config.toml
num_hidden_layers = 10
head_dim = 64
rope_fraction = 0.25
init_std_qkv = 0.0579
warmup_steps = 200
final_lr_fraction = 0.1
batch_tokens = 16384
doc_mask = true
train_tokens = 87010000
dataset = "wikipedia_en"
MLP neurons of a small language model. Each row is named by its layer, matrix (up: input weights) and neuron, and shows model dimensions 64-127. Each number is 128 + 24 x the weight over its row's rms, rounded and kept within 0 to 255.
After each neuron's rows, "fires on" lists the tokens most often at its 100 highest values on Wikipedia text that the model never trained on.

L7.up135 [159 166 120 114  96 100 155 111 142 122 113  72 118 114 119 152 113 121 115 140 191 133 148 133 156 117 105 109 107  74  89 129 177 113 122 123 111 134  80 127 120 128 141 138 129 104 125 129 115 125 179 117 143  94 102 136  99  94 154  87 127 150 147 116]
fires on: "s", "n", " U", "gu"

L2.up452 [154 151 108 136 127 170 118 203 154 103 149 119 114 107 139 118 128 168 138 139 135 162 142 101 125 151  87 132 133 113 143 117 126 151  92  83 158 116 122 126 111 178 127 154 168 113  79 158 151 128 155 161 118 198 125  69 146  95 121 131 187 172 138 133]
fires on: ".", " Z", " century", " R", "olecular"

L4.up133 [146 129 113 152 130 146 132 128 161 106 144 143 122 115 123 138 117 178  74 115 135 146 144 155 165  83 117 139 160 113 142  95  93 145 151 124 134 145 164 147 100 103 126 135 161 111 123 117 113 169 148  98 118 114 128  54 150 121  50 124 115 124 136 103]
fires on: "C", ",", " Sep", "ic", "Background"

L7.up343 [102 114 150 114 148 167 114 149  97 113 123 143  96 111  81 114  77 167 111  74 127 139 105 137 141 132  85 121  88  95 121 121 172  91 116 113 123 148 144  99 128 105 136 141 101 110  95  92 126 135 143 123 169 124 153 125 126 156 140 152 112 177 163 128]
fires on: " |", ",", "ac", " under", "ad", " re"

L4.up266 [160 103 121 143 109 130 134 134 107 121 161 132 118 110 115 112 138 152 125 103 104  90 150 106 123 127 108 129  99 145 135 137 137 141 133 109 139 100 162 149 144  88 117 116  92 150 139 130  98 116 127 130 132 138 119 163  48 123 107 142 105  91 131 130]
fires on: "==", " and", ".", ";"

L4.up42 [136 159 140 134 115 166  73 118 161 128 188  99 170 141  97 142 133 123 115 171 156 108 119 100 102 139 151 150 130 144 134  99 106 133 122 104 116 140 204 177 126 128 104 145 156 123 104 100 139 134 177  88 122 120 148 171 129 108 146 144 142 121 105 154]
fires on: " re", " of", "u", " Des", "t"

L7.up124 [138 103 137 124 120 135 133 153 119 118  95 136  78 106  84 131 101 154 132 163 118  75 170  94 118 166 128 131 157 102 122 141 172  87 157 168 146 134 122 100 135 153 117 128 131 108 143 118 114 160 138 106 130 127 136 123 114 113 111 122 203  54 138 124]
fires on: "0", " U", " (", "|", "m", "im"

L4.up398 [117  97 125 113 112 131  80  81 159 162 104 146 112 127 109  63 156 121 136 102 137 148 123 135 107 127 162 141 132 115 160 138  94 159 114 144 137 120 144 104 131 184  96 135 134 129 141 104  88 126 144 124  83  99 140  85 130  98 137 164 177 115 114 138]
fires on: "e", " first", " film", "8", "zu"

L2.up348 [119 202 118 108  83  90 169 156 143 106  95 134 122 108 113 122  81 130 127 122 103 137 105  75 131 129 132  97 135 134 149 136 130 162 146 114 123 124  75 168 112  98 100 129 146 122 110 128 127 108 145 131 145 147  99 142 112 118 147 141 105 109 140 132]
fires on: "2", ".", " two", "ting", " four", "f"

L4.up117 [152 136 135 171 127  98 138 154 151 117 143 128 110 111 167 101 118 132 128 123 107 121 130 103 111 192 130 143 105 131 185 137 137 143 117 164 137 142 139 146 136 139  99 100 121 139 129 140 133 131 147 112 125 175 139 162  97 126 116 143 129 121 126 197]
fires on: "."

L2.up119 [119 168 108 153  93 134 155 110 103  95 102 105  81 130 109 131 105 177 138 131 120 122 109 109 107 187 151 154 105 163 127 119 113 124 164 129 130 149 167  96 149 135 150 121 125 165  79 109 127  93 139 137 144 136 151 134 117 124 111 161 123  53 109 137]
fires on: "o", " Ma", "=", "to", " So", "lo"

L4.up455 [113 137 102 111 115 119 134 143 153  93 108 115 103 189 122  85 133 125 168 127 133 112 153 148 104 152 132 131 125 146 161 122  91 103  87 110 119 140 173 116 153 138  88 119 119  86 110 118 110 148 127 148 133 123 133 162  88 143 127 101 123 174 173 117]
fires on: "ing", "e", " –", "=", " is", "Personal"

L4.up333 [109 136 125 144 100 121 151  92 123 152 109  89 125 160  98 156 136 142 128 113 112  90 146 157 169 136 136 164 103 144  96 147 131 156  97 174 126 151 130 148 134 110 157 124  98 123 130 145 111  98 125 123 140 141 103 111 116 117 132 160 121 133 138 109]
fires on: " =", " is", "y", " died", " But"

L4.up282 [127 165 132 101 164 113 135 146  74 102  89 140 110 107 129 152 117 143 139 107 136 160 129 170 133 144 165 138 148 110 121 141 178 147 140 110 151  95 159 121 150 109 116 139 125 147 164 132  96 101  87  98  81 132 118 146 131 111  92 104 161 109 186 168]
fires on: "==", " as", " It", " that", "9", " film"

L7.up151 [122 155 140 125 149 103  69 145 131 114 120  85  87 183 118 170  94 121 112 146 108 142 150 122 151 143 112 166 181 121 148  90 107 130 175 130 114 142 118 119 116 114 154 146 121 120 119 141 153  92  88 169 117 120 131 123 124 128 124 128 109 104 121 133]
fires on: " co", " Co", "lo", " work", "o"

L2.up406 [ 74 119 179 133 129 149 128 128 158 188 122 125 121 164 136 121 120 126 112 123  90 141 141 161 130 131 118  80 137 145 130 143 131 133 115  86 110 127 158 118 131 107 109 118 114  66 114 161 142 134 122 151 124 134 131 108 179 117 147 130  84 158 123 114]
fires on: " un", " short", " moved", " out", " away", " went"

L2.up159 [117 157 105 147 128 111 109 153 118 129 126 111 147 104 101 112 117  92 109 138 143 158 133 112 107  94  85 157 117 128 164 143 115 144 135 113  99 140 134 166 158 133 122 106 136 126 119 102 116 103 146 131 145 133 130 179  95 171 132 101 154 113 162 174]
fires on: " Pa", " or", "%", "Mar", "ur"